config = dict(
    n_layer=8,
    d_mlp=512,
    attn_scale=0.125,
    init_std_o=0.0561,
    init_std_down=0.0,
    lr_mult_o=2.0,
    grad_clip=2.0,
    steps=6171,
)
MLP neurons of a small language model. Each row is named by its layer, matrix (gate and up: input weights) and neuron, and shows model dimensions 192-319. Each number is 50 + 12 x the weight over its row's rms, rounded and kept within 0 to 99. A neuron's up and down rows have the sign that makes its largest values positive.
Before each neuron's rows, "fires after" lists the tokens most often just before its 100 highest values on Wikipedia text that the model never trained on.

fires after: "\n\n"
L2.gate421:63 54 48 35 42 34 33 40 35 64 59 47 44 47 51 46 56 41 58 51 62 49 51 50 46 62 66 67 43 37 65 60 62 24 51 65 61 63 50 32 74 53 72 34 23 56 38 50 52 41 41 33 58 32 50 51 56 67 46 45 53 50 58 68 59 48 60 44 45 31 58 53 44 50 63 53 52 35 69 61 51 52 72 59 34 56 42 42 36 44 58 35 55 79 38 32 52 67 55 33 66 62 50 45 50 47 45 41 50 62 59 39 41 59 54 68 54 67 34 56 30 58 66 21 68 37 60 48
L2.up421:57 64 50 63 30 58 42 35 51 49 65 50 36 39 36 48 67 59 41 47 59 46 61 63 65 29 45 42 44 45 51 65 41 78 24 44 44 47 44 44 35 65 40 72 59 41 67 46 57 36 40 60 46 52 44 50 67 62 41 60 58 48 24 82 50 58 52 51 36 34 61 43 54 47 34 57 63 43 55 45 48 40 68 52 33 80 28 61 73 25 32 55 51 55 58 34 48 62 64 53 35 52 42 65 62 66 51 55 59 52 63 43 56 56 40 45 44 57 53 27 25 36 47 57 51 40 43 59

fires after: " | ", "; ", " | K"
L2.gate352:49 55 37 33 47 59 34 30 44 61 60 39 27 55 53 54 64 56 30 47 61 41 46 52 63 34 72 48 39 51 73 34 44 59 54 52 57 69 50 62 47 63 44 36 66 55 65 36 53 55 70 39 54 36 28 53 52 39 61 57 72 59 48 44 54 69 47 48 42 41 57 35 61 61 60 47 61 53 59 55 32 59 32 51 55 44 54 57 74 68 48 66 28 58 35 77 47 41 54 45 37 41 28 50 46 64 56 40 41 46 52 39 54 31 65 27 26 60 55 53 27 41 41 39 45 46 22 52
L2.up352:62 52 71 47 51 53 40 44 61 54 56 69 54 58 63 48 66 54 54 67 61 57 44 66 31 16 37 46 59 56 61 36 51 38 65 62 63 34 53 43 53 35 59 75 49 34 48 45 46 32 37 37 54 54 58 43 42 40 58 23 47 51 35 55 33 62 35 56 59 57 65 49 46 53 56 38 31 41 60 35 57 56 46 51 53 45 50 49 41 69 19 45 62 33 50 46 46 55 48 38 43 50 47 56 37 55 64 31 53 43 42 61 29 40 29 63 63 51 55 59 32 54 33 65 65 45 44 50

fires after: "\n"
L2.gate167:64 51 50 48 45 69 54 52 31 65 43 75 50 39 37 38 47 49 66 51 63 43 51 55 52 39 62 49 37 68 57 38 60 69 38 45 61 49 43 51 63 48 52 50 35 39 64 28 53 37 54 48 38 48 53 51 46 30 60 41 56 59 39 56 69 27 73 41 29 42 39 47 55 75 40 39 62 60 59 52 45 58 35 55 61 30 19 73 41 29 61 45 46 53 55 41 67 32 57 39 67 48 60 24 48 55 44 59 36 37 37 62 48 43 49 27 53 49 29 61 47 39 58 25 62 29 49 49
L2.up167:46 58 48 50 51 26 44 46 67 42 53 64 55 54 46 40 56 39 38 60 89 43 76 39 42 51 52 51 47 31 44 31 52 44 56 60 67 40 34 76 37 52 38 73 60 59 53 50 37 39 53 47 60 46 52 43 50 42 50 68 48 60 35 58 52 36 61 47 63 24 16 45 48 18 32 48 58 49 68 56 59 60 49 60 30 45 56 45 36 55 67 47 27 60 61 54 57 61 66 52 42 75 38 33 43 68 37 62 72 35 33 49 51 23 44 50 48 50 20 43 62 56 41 37 57 52 34 27

fires after: " | +", " | −", " | A", "-A", "+"
L2.gate153:31 43 56 56 23 35 48 67 58 54 48 55 48 40 40 53 52 35 36 39 46 42 56 49 35 51 48 64 50 46 57 47 28 17 47 40 46 57 65 60 50 40 40 47 49 46 31 35 43 53 64 43 67 32 57 35 59 71 64 50 67 49 60 58 53 45 66 50 60 56 68 49 62 59 52 44 32 44 50 47 12 38 40 35 40 51 53 41 42 47 52 39 62 62 33 64 68 75 45 89 39 49 49 45 43 48 45 35 43 56 43 44 44 69 42 20 36 65 62 20 64 51 38 31 50 66 49 77
L2.up153:52 77 52 65 62 39 47 42 43 46 28 71 57 63 44 72 57 56 49 49 65 46 46 42 22 47 53 55 52 62 91 48 52 64 54 43 44 49 41 63 61 45 55 66 53 53 31 42 49 37 58 43 27 57 61 49 40 58 62 59 38 42 48 51 51 65 29 49 22 41 32 58 48 49 60 22 55 23 39 53 39 58 33 72 44 46 65 45 45 57 55 56 60 42 40 57 64 47 49 71 50 58 72 52 54 31 48 53 46 68 52 19 56 48 55 54 40 61 56 59 55 30 38 53 73 42 56 52

fires after: "\n\n", "\n", "."
L2.gate359:27 43 20 48 47 49 39 59 46 65 59 33 62 58 52 44 62 60 27 51 62 46 40 42 53 45 34 68 61 36 50 52 31 46 63 50 43 52 59 59 66 45 70 38 17 52 50 48 55 58 35 44 66 63 56 48 50 56 59 47 43 64 75 61 44 52 48 45 36 46 38 47 54 53 43 43 39 51 50 43 35 52 23 72 60 47 30 49 59 45 48 62 50 40 48 56 45 47 57 39 63 41 63 34 62 45 52 52 56 38 59 44 36 68 60 48 44 33 56 25 53 58 40 48 47 21 28 40
L2.up359:46 52 54 44 37 81 51 52 34 44 47 44 59 52 76 44 48 47 59 61 42 54 44 59 55 63 45 75 34 25 55 49 69 51 48 38 30 28 43 43 38 48 36 41 72 50 59 40 44 59 45 58 62 46 56 47 43 66 46 54 50 43 57 48 52 50 56 61 61 40 60 34 42 38 50 63 48 50 65 51 59 32 42 35 43 64 48 53 52 51 45 50 40 47 50 25 56 57 44 36 79 49 54 72 68 56 44 54 59 67 48 36 70 72 40 50 64 45 52 56 45 46 36 69 60 30 54 66

fires after: " G", " | G", "G", ": G", " of G", "- G"
L2.gate410:66 63 28 62 50 51 53 57 45 34 39 45 50 27 46 44 50 51 54 53 62 73 62 36 45 52 71 39 40 37 52 45 59 37 44 47 64 58 52 38 37 57 47 40 20 49 50 34 52 36 48 56 53 41 42 69 72 51 67 59 32 59 58 51 43 54 59 60 58 34 50 36 31 43 50 43 34 26 46 61 64 63 51 53 62 58 58 49 54 54 60 68 52 57 52 56 55 25 55 43 41 59 46 34 58 59 79 22 50 49 36 71 68 62 52 42 23 64 48 36 52 33 51 49 02 51 64 47
L2.up410:36 51 75 45 38 40 38 62 51 49 47 55 50 53 69 58 51 54 50 61 16 43 21 35 44 53 55 58 29 44 51 36 45 56 52 53 25 41 57 65 37 62 61 49 67 53 65 60 51 36 64 54 51 54 65 50 45 45 36 64 54 49 48 53 31 56 39 63 38 48 58 50 55 67 66 71 16 27 78 63 56 53 62 42 51 62 44 22 32 49 52 37 46 45 40 42 51 52 52 43 52 84 60 66 43 45 46 48 48 54 93 52 30 54 28 36 50 78 47 41 59 54 38 34 48 50 36 50

fires after: "\n\n", "\n", "1"
L2.gate258:43 57 45 32 73 67 60 61 65 47 65 34 55 53 55 58 45 30 60 58 47 41 59 56 18 58 57 45 56 51 65 52 70 57 43 49 36 37 07 54 61 62 66 39 35 49 45 70 56 39 37 44 72 52 29 31 48 35 57 68 51 46 47 54 44 39 44 51 51 65 57 39 62 62 60 65 35 46 53 55 56 50 73 60 62 53 53 56 61 32 50 43 51 48 50 68 67 56 59 70 55 41 49 52 70 50 43 42 54 40 55 38 47 54 50 38 73 66 44 59 46 65 65 38 41 30 69 35
L2.up258:71 53 56 50 39 51 44 56 49 24 51 48 59 64 34 57 49 58 76 46 62 47 48 63 43 73 48 48 34 49 52 53 71 50 22 70 59 53 37 48 51 56 41 71 29 57 52 50 53 30 38 52 60 60 39 44 42 48 79 34 47 69 48 63 55 40 46 40 41 57 55 48 43 44 32 53 46 50 31 33 50 66 76 37 76 66 61 48 59 31 38 37 63 38 52 37 48 76 71 51 56 55 44 27 57 25 48 35 37 49 57 62 47 40 53 53 67 49 48 54 59 43 42 30 36 46 51 80

fires after: "\n", "0", ".", "1"
L2.gate219:38 43 36 40 46 71 23 41 59 56 44 46 53 52 33 51 70 51 61 33 59 42 26 56 42 32 60 24 27 70 61 45 41 48 54 32 39 58 51 58 54 39 61 29 48 45 58 55 44 53 39 31 35 38 54 36 62 27 39 64 48 60 52 66 40 35 40 61 47 60 38 55 77 48 82 40 30 66 32 54 44 49 67 61 47 55 60 68 52 50 70 56 51 42 50 70 64 66 40 63 69 58 50 65 57 42 40 33 49 33 45 54 36 16 61 52 60 62 42 34 32 69 59 40 57 61 39 57
L2.up219:46 50 62 34 24 55 40 66 43 67 44 42 36 61 55 52 52 55 67 47 52 41 49 57 44 42 49 54 41 41 54 35 38 50 54 39 40 32 57 60 48 52 50 47 45 58 45 63 43 61 50 45 31 49 51 21 30 58 64 61 46 45 45 41 55 67 38 52 51 61 37 41 63 50 55 43 59 38 54 37 60 40 69 54 65 79 52 53 34 36 45 60 43 54 49 78 55 47 42 43 41 40 57 39 35 21 43 46 46 48 69 57 50 42 45 50 52 53 33 47 56 31 39 53 55 42 45 54

fires after: ",", "."
L2.gate435:67 58 60 50 46 66 24 68 35 42 58 42 65 44 49 62 34 24 58 49 62 30 33 66 39 57 46 45 20 72 49 62 49 50 35 42 46 51 76 42 34 70 35 51 55 50 39 51 42 47 47 50 47 48 35 29 44 33 32 48 43 45 67 35 55 48 51 42 52 42 44 53 53 61 50 61 64 54 55 51 45 31 62 48 44 45 72 56 41 54 61 40 25 68 55 40 45 35 48 74 49 47 53 59 44 53 51 39 51 62 64 58 38 37 53 63 35 45 25 44 62 29 57 58 60 65 56 53
L2.up435:48 74 61 32 28 52 47 72 36 47 61 65 52 59 36 29 70 49 39 45 63 40 37 37 36 43 58 50 43 52 44 41 38 55 55 44 49 35 59 41 54 48 49 39 39 31 53 59 34 56 51 51 66 48 48 62 35 33 54 44 54 60 66 47 48 63 42 63 43 51 46 39 44 56 50 54 45 39 64 74 28 33 44 80 41 26 47 60 46 52 44 21 44 50 61 46 37 50 58 32 53 45 44 54 45 64 59 52 19 67 28 55 66 35 45 54 40 45 72 48 38 46 66 65 57 53 34 42

fires after: ".", " | ", " | +"
L2.gate279:48 48 61 47 54 67 26 67 51 53 45 61 58 66 75 34 44 53 40 63 66 56 41 44 46 66 54 37 42 58 55 32 59 83 81 41 44 41 61 40 54 47 34 34 55 52 38 58 49 65 53 46 34 53 45 52 44 63 66 59 58 49 58 68 51 58 45 51 61 33 64 49 33 43 38 49 58 27 51 37 25 44 54 43 34 56 58 50 66 74 55 67 55 35 30 34 57 43 51 35 59 65 75 29 44 61 33 54 43 49 35 48 55 41 41 54 45 50 53 59 77 64 45 55 61 59 55 70
L2.up279:64 24 50 44 65 35 48 55 43 42 54 45 65 71 62 32 36 43 32 57 44 38 48 33 69 67 42 50 48 30 36 51 41 57 65 67 38 52 28 58 43 37 52 50 50 64 35 34 48 57 59 53 49 76 48 32 77 39 51 38 40 40 69 35 35 45 64 54 45 40 43 40 36 50 46 43 40 41 55 55 38 52 82 66 59 53 42 66 54 45 48 67 40 32 35 53 64 58 37 43 53 52 44 38 44 54 48 48 41 43 32 72 48 55 47 60 44 56 44 70 50 39 45 59 44 40 59 27

fires after: "\n", "\n\n"
L2.gate157:60 45 43 64 40 45 37 36 34 57 59 54 56 41 44 38 54 33 36 43 41 60 66 47 36 54 37 44 45 57 66 46 68 68 60 43 57 53 43 47 50 44 73 35 20 54 36 43 59 59 59 70 44 33 60 69 43 45 55 54 47 42 43 51 44 79 37 52 40 54 44 67 25 58 48 40 72 22 58 81 31 52 55 57 25 37 68 32 50 55 57 52 37 40 29 43 82 46 57 47 37 27 48 75 65 22 36 49 52 43 44 30 45 50 62 62 53 33 32 31 60 52 53 54 47 47 47 46
L2.up157:33 49 41 63 59 38 45 35 48 47 41 44 51 43 55 49 30 48 46 63 34 43 52 38 49 51 45 61 38 55 41 44 54 50 69 62 57 60 57 45 61 58 32 90 37 69 59 37 52 36 56 42 57 68 67 38 44 65 53 66 54 34 40 57 56 28 31 59 36 58 78 72 58 46 20 50 40 40 32 61 48 61 39 55 37 45 69 52 65 70 60 46 48 56 45 75 67 47 59 68 65 39 77 30 54 42 50 39 44 68 42 43 69 65 51 51 51 66 40 59 49 49 61 33 68 24 58 48

fires after: "4", "5", "6", "7", "3", " | "
L2.gate505:55 35 50 59 30 39 37 50 49 52 43 56 42 64 57 51 53 47 41 61 53 41 61 58 49 35 21 81 49 40 52 48 56 61 46 29 51 48 55 49 37 45 54 44 42 41 40 52 65 43 47 57 52 38 58 51 57 49 74 41 59 63 32 46 43 50 69 41 61 68 53 50 43 40 77 57 25 57 68 59 55 59 40 32 57 49 55 48 38 25 32 54 63 45 47 24 63 56 60 65 55 54 38 60 35 62 37 61 55 41 26 56 39 46 40 64 39 50 52 51 67 47 65 67 38 51 35 46
L2.up505:45 63 41 67 60 43 46 53 67 49 47 50 17 55 57 41 47 50 45 48 53 55 61 68 51 42 45 59 56 54 43 38 55 56 59 57 57 76 42 47 65 58 56 50 45 38 55 61 50 62 37 36 71 58 44 27 66 74 45 46 62 48 74 39 53 46 73 40 59 67 39 55 44 37 45 49 47 49 76 55 51 37 61 24 40 30 54 40 50 44 72 58 67 41 44 31 60 65 54 48 41 44 35 47 62 61 45 46 51 39 46 54 60 47 43 50 52 45 64 55 55 35 53 48 48 78 63 56

fires after: "–", "1"
L2.gate66:60 52 43 70 43 45 55 34 57 50 45 77 55 42 25 47 53 49 64 52 74 57 46 66 41 62 65 52 62 61 59 52 45 42 59 42 49 38 43 49 45 34 62 47 56 25 47 72 46 38 78 39 23 36 50 64 58 53 60 43 44 58 51 43 76 45 64 60 46 31 51 64 89 53 37 45 41 38 43 55 52 55 65 58 30 35 61 48 42 72 53 59 40 45 58 69 70 56 49 60 43 16 33 60 48 52 48 51 64 25 71 51 53 26 66 30 42 73 59 46 50 46 60 43 40 49 35 41
L2.up66:55 27 44 58 69 38 64 51 71 47 44 38 70 62 55 53 55 44 53 36 49 57 52 21 51 72 72 43 58 43 48 72 67 65 56 56 68 23 55 64 62 39 56 49 49 52 55 61 54 39 63 48 57 46 73 53 51 44 20 37 37 51 49 47 29 79 62 53 30 39 59 56 46 45 44 54 53 54 51 35 35 60 57 59 44 50 61 52 33 58 44 39 50 53 70 34 54 39 33 69 53 37 57 64 58 56 56 49 36 34 49 37 51 56 53 45 59 64 57 49 45 33 35 39 54 56 50 29

fires after: "\n\n", "\n"
L2.gate350:80 52 73 72 48 75 47 54 75 69 53 44 31 48 53 31 53 54 48 42 67 43 43 35 60 42 18 44 44 38 44 53 48 45 44 40 61 54 68 64 32 67 59 59 54 50 57 49 43 42 35 47 58 62 54 57 65 35 55 72 25 55 59 80 36 61 49 58 47 48 43 52 51 54 68 69 52 34 41 54 72 49 42 46 31 36 61 63 74 48 54 42 35 73 71 52 63 56 29 65 32 34 33 46 38 43 34 45 45 48 47 21 65 50 58 32 47 48 47 60 59 74 53 33 45 69 35 72
L2.up350:48 46 50 53 21 69 64 55 33 42 63 52 52 57 42 50 61 44 38 79 35 44 39 48 47 38 24 39 56 47 62 64 48 44 67 47 64 50 62 49 44 34 55 35 60 52 57 60 43 28 50 59 47 55 52 58 36 56 47 40 37 51 55 63 50 56 51 48 29 54 39 45 45 66 50 60 50 47 61 45 58 59 43 56 44 59 48 85 41 50 47 41 59 62 42 54 41 45 53 47 52 52 54 43 60 71 50 44 51 55 53 54 66 64 53 62 27 46 33 32 58 37 43 33 48 59 47 50

fires after: "′", "°"
L2.gate65:48 32 57 43 44 51 50 36 57 56 47 33 43 50 58 40 40 57 48 66 48 36 60 53 52 38 35 63 59 52 44 29 55 55 52 48 37 62 57 45 31 64 37 55 34 51 41 42 50 56 44 45 25 56 68 65 39 42 50 49 37 61 51 55 56 56 30 60 57 45 49 55 28 70 55 37 59 56 58 63 50 39 39 56 44 45 51 77 57 46 35 33 67 52 41 66 41 37 35 59 31 52 63 41 45 50 57 50 34 71 56 42 55 46 72 55 35 52 35 58 42 41 57 58 57 45 47 44
L2.up65:49 39 60 54 45 51 42 60 59 57 50 57 51 51 38 72 47 49 38 17 47 51 70 43 62 57 63 54 57 27 54 45 32 34 46 40 64 43 50 48 38 64 52 60 39 40 43 43 54 33 36 52 43 54 43 36 30 61 37 65 56 38 40 44 65 49 35 44 73 41 68 15 62 49 71 51 52 51 32 43 53 54 32 34 58 50 47 62 57 72 57 52 61 55 44 49 55 42 51 45 28 71 41 42 25 57 49 46 50 44 40 54 42 56 45 52 35 41 44 58 42 51 60 63 64 47 34 55

fires after: "1", "2"
L2.gate259:54 63 57 57 36 60 49 42 47 50 45 29 67 49 47 38 44 59 61 45 61 58 35 49 47 48 49 47 60 53 83 43 62 49 62 55 46 12 37 61 56 45 56 56 49 43 50 65 46 42 76 51 34 47 50 60 46 40 40 46 61 32 50 46 43 56 52 73 58 22 57 50 74 47 53 44 24 46 65 54 43 58 58 69 64 34 65 46 60 68 41 43 36 69 55 56 63 49 45 58 63 28 61 50 33 40 56 53 43 31 30 43 57 59 36 46 59 55 53 66 35 41 54 73 53 54 66 58
L2.up259:68 62 53 60 58 34 60 67 60 47 50 58 61 46 41 49 41 45 69 46 60 61 35 69 55 55 15 53 55 43 63 57 41 79 36 49 38 44 45 35 45 57 59 46 47 28 56 68 63 56 39 61 63 56 49 49 43 31 79 79 58 40 56 28 43 46 60 37 54 55 49 30 70 42 67 37 65 44 50 54 55 50 30 52 54 28 65 34 28 44 41 61 28 52 57 51 50 43 40 44 56 67 49 60 50 47 48 72 44 45 45 50 34 45 15 53 73 63 44 42 69 49 32 38 17 54 70 18

fires after: "\n", "\n\n"
L2.gate416:42 53 35 35 63 67 67 71 47 43 17 54 31 58 39 46 44 38 52 84 61 40 40 66 46 64 43 40 39 59 44 57 71 55 54 53 37 57 39 44 57 54 49 56 39 51 57 59 59 35 55 42 50 37 50 64 42 46 43 62 49 64 42 76 26 48 73 63 36 59 52 69 41 39 56 59 47 37 33 63 42 38 62 48 48 50 27 34 48 34 33 40 48 52 48 51 61 51 88 53 55 45 51 38 66 53 39 81 61 44 34 48 41 45 55 39 53 82 51 28 59 33 60 38 65 55 73 56
L2.up416:62 43 17 38 50 51 64 49 54 22 40 58 34 47 56 55 52 50 74 59 61 46 46 49 32 59 64 49 56 50 61 58 60 41 43 57 56 47 25 41 51 61 45 65 48 46 62 56 58 38 34 84 66 36 35 52 62 44 59 51 70 60 52 74 47 42 42 61 51 61 39 56 51 41 45 54 44 50 48 28 46 64 70 51 60 53 35 64 59 48 28 27 46 41 65 56 51 43 48 73 65 51 49 41 80 47 30 53 45 50 52 56 36 60 35 40 66 72 29 30 53 64 25 51 53 71 47 36

fires after: " | ", "978", "0", " | ISBN ", "1", "9"
L2.gate133:72 53 49 49 40 72 53 44 63 47 56 45 56 51 52 62 32 50 70 50 51 42 70 44 53 50 44 55 35 55 55 32 57 77 51 47 42 72 43 46 76 54 55 52 53 32 69 42 66 65 68 52 58 56 58 48 63 55 43 44 54 76 50 61 62 43 39 58 48 49 41 55 47 70 45 49 68 47 45 19 22 54 43 50 49 61 64 81 53 32 64 17 60 49 69 65 49 31 60 62 67 66 60 62 59 50 48 54 53 73 42 57 63 68 64 49 51 36 35 37 48 64 37 52 48 36 48 42
L2.up133:53 60 34 53 37 64 44 61 46 54 56 56 64 62 45 57 78 47 55 29 40 42 46 34 21 55 55 36 62 49 43 38 31 44 59 36 68 41 40 44 47 31 67 41 43 54 50 56 34 50 69 33 31 70 40 36 40 24 45 41 47 47 61 57 47 70 42 44 83 49 87 50 58 51 46 53 46 72 56 35 60 54 50 58 40 56 57 65 57 54 59 47 54 48 51 41 62 41 38 43 73 38 38 62 64 50 73 60 28 62 59 56 56 68 56 70 37 64 54 48 69 49 65 35 52 59 44 53

fires after: "\n\n", " M"
L2.gate399:57 48 42 60 55 52 17 26 21 65 63 52 50 55 64 40 57 47 44 40 47 71 48 47 42 51 57 38 63 61 54 43 64 51 43 69 75 55 62 53 59 51 45 57 61 43 60 56 46 60 26 40 52 53 55 41 57 64 50 68 68 52 70 58 57 38 61 54 37 30 52 37 68 59 36 70 49 38 39 62 50 78 59 60 55 63 39 55 65 39 30 40 10 53 41 43 71 67 50 57 60 39 55 52 45 39 58 53 44 53 52 75 41 65 28 78 52 49 47 58 37 63 35 20 34 56 56 61
L2.up399:64 25 58 62 50 55 27 40 39 48 60 49 42 57 54 37 80 43 46 49 44 46 54 67 41 57 54 52 33 35 47 58 55 34 57 52 70 60 47 43 42 29 83 65 54 63 47 56 56 40 44 59 55 75 48 80 52 51 44 49 46 50 60 56 29 43 65 48 42 55 50 64 22 55 34 27 44 39 54 58 46 68 62 64 34 60 81 58 50 52 54 63 39 58 63 72 35 36 40 51 35 38 59 21 23 53 58 28 52 67 63 37 50 40 50 50 49 79 64 60 24 51 34 56 69 61 31 44

fires after: "\n\n", "\n"
L2.gate284:74 37 56 60 47 42 53 25 67 48 23 63 53 61 52 53 63 53 62 47 33 55 72 35 42 47 56 20 54 56 66 76 35 50 42 50 50 38 48 50 45 67 45 23 41 37 47 57 43 38 28 42 49 44 73 32 42 41 40 34 47 57 43 33 46 54 64 56 42 38 56 40 66 78 56 59 41 60 50 67 40 42 53 53 58 50 64 64 59 43 63 44 56 60 49 39 68 47 52 55 24 47 39 52 61 39 23 52 55 50 46 41 45 64 37 45 53 66 48 20 50 72 47 50 40 59 49 44
L2.up284:48 72 40 47 62 59 53 50 64 37 48 61 58 56 59 61 42 33 41 69 30 54 45 73 87 78 62 46 66 48 61 46 53 20 62 64 51 40 44 46 57 53 52 61 32 58 52 26 67 52 35 51 36 47 55 34 55 47 58 16 59 57 39 62 45 40 71 57 43 25 77 46 39 63 52 37 42 53 40 41 76 56 43 44 33 42 58 46 70 54 38 64 51 60 60 73 63 68 56 54 39 24 61 34 45 44 61 38 52 59 69 54 47 53 46 47 49 62 31 45 64 49 52 36 31 46 39 35

fires after: "\n", "\n\n", "| ", "′", "==="
L2.gate211:72 65 68 48 52 47 49 33 62 56 47 49 84 56 31 35 43 54 40 52 59 57 48 40 64 61 48 46 62 47 41 60 61 53 37 75 43 53 34 56 53 68 72 67 62 47 38 46 45 64 72 69 85 61 34 33 58 59 47 43 52 49 47 32 28 46 33 40 52 48 29 36 42 36 44 44 38 48 75 49 62 41 56 38 46 51 52 65 53 47 64 38 40 73 53 32 50 39 49 47 61 53 63 78 40 60 45 42 32 49 40 60 23 22 36 32 44 68 41 47 59 62 61 42 27 57 37 53
L2.up211:70 37 61 64 58 37 57 60 33 49 45 29 53 44 51 53 53 44 38 56 62 49 77 66 44 60 50 41 55 42 11 44 45 39 68 51 60 39 48 29 47 36 35 46 39 50 55 68 41 48 53 43 69 51 61 32 47 56 31 62 56 51 39 55 51 43 73 41 64 27 56 39 70 49 53 65 35 60 71 78 33 43 66 67 66 30 63 64 61 62 51 41 34 68 51 50 33 48 37 39 55 33 70 47 49 47 42 63 57 38 28 25 29 45 39 50 31 35 51 32 63 58 30 55 48 77 44 49

fires after: "\n", " | ", " |", "0", "\n\n", "; "
L2.gate317:57 45 41 55 55 44 54 20 64 62 29 55 55 31 42 36 63 66 29 54 60 41 48 44 64 53 40 45 75 36 54 41 47 47 76 49 64 65 34 50 64 48 60 51 56 54 51 52 31 51 50 61 42 40 50 50 39 72 64 39 74 65 68 64 55 54 53 40 70 68 49 49 51 49 60 59 46 29 50 44 30 59 60 51 40 53 37 31 33 59 48 54 56 51 50 50 48 40 52 48 40 45 52 26 64 61 53 51 48 36 53 71 49 33 33 44 11 68 54 39 52 62 59 54 66 50 61 63
L2.up317:64 48 71 56 48 28 61 54 71 35 49 39 48 69 72 52 45 35 46 39 67 47 51 22 26 58 37 63 58 49 66 45 44 43 29 21 66 44 71 53 51 47 61 40 52 70 54 68 60 44 50 47 60 61 42 63 39 41 38 60 57 78 50 47 65 43 52 51 55 40 54 47 45 61 35 73 48 48 39 27 63 51 43 39 52 53 45 48 55 53 52 21 46 58 26 70 51 70 67 66 58 74 64 32 60 57 38 74 59 57 77 58 57 61 56 40 54 79 46 22 29 59 29 21 60 48 41 59

fires after: "| ", "==", ".", "===", "\n", "\n\n"
L2.gate263:68 51 29 59 15 51 38 52 66 46 31 48 59 55 73 43 35 66 67 46 59 41 52 38 75 55 48 61 65 59 51 38 72 42 31 47 53 62 17 44 40 50 74 27 45 55 50 59 63 35 33 33 60 46 26 47 59 30 59 35 52 37 49 52 70 41 26 44 65 54 64 47 53 55 67 59 39 62 61 66 48 62 35 57 66 58 53 38 58 41 51 33 51 59 30 53 53 40 26 40 47 31 33 57 59 54 61 54 49 41 68 59 46 78 40 48 56 50 55 48 49 33 55 61 40 62 40 49
L2.up263:57 55 46 45 48 29 55 25 67 56 46 55 49 33 52 48 53 59 57 60 65 45 60 40 65 54 53 59 51 33 55 65 33 61 58 38 61 55 54 48 48 42 69 14 44 63 40 49 35 57 49 54 26 33 42 53 63 61 65 29 51 59 53 51 59 32 44 55 65 55 24 69 38 37 61 64 53 46 43 51 56 60 52 57 51 54 30 46 39 59 47 40 54 41 29 54 49 40 38 40 52 31 63 47 49 46 54 37 62 55 41 46 58 54 35 44 49 46 31 62 63 46 39 60 34 50 44 62

fires after: "\n", "\n\n", "| No."
L2.gate344:60 41 73 42 28 47 41 41 37 68 61 51 51 41 68 50 40 64 37 39 44 54 31 32 52 79 44 57 80 36 36 52 74 51 21 56 58 57 51 33 54 55 59 67 31 33 54 35 50 50 43 61 66 49 50 43 44 42 52 47 29 60 57 53 52 51 45 68 47 50 51 42 71 57 42 59 62 43 54 66 51 60 50 55 51 27 54 70 44 42 77 30 36 45 44 52 51 45 43 50 52 36 48 34 44 30 48 54 42 42 68 56 58 48 39 65 55 47 39 58 53 68 57 65 33 52 52 25
L2.up344:47 42 45 38 48 45 45 44 58 51 48 59 41 44 57 52 56 52 49 43 27 49 48 39 54 77 24 36 52 52 57 35 57 23 42 58 53 51 37 44 61 55 44 68 39 29 61 48 29 51 34 75 82 35 42 44 40 37 43 49 40 55 38 58 50 52 41 50 36 71 68 43 37 45 69 62 52 47 22 68 58 53 35 52 69 35 50 71 40 47 48 49 60 43 40 72 61 51 30 60 53 48 46 55 59 42 57 58 47 48 52 67 56 26 48 52 59 49 47 68 63 50 56 42 45 51 68 51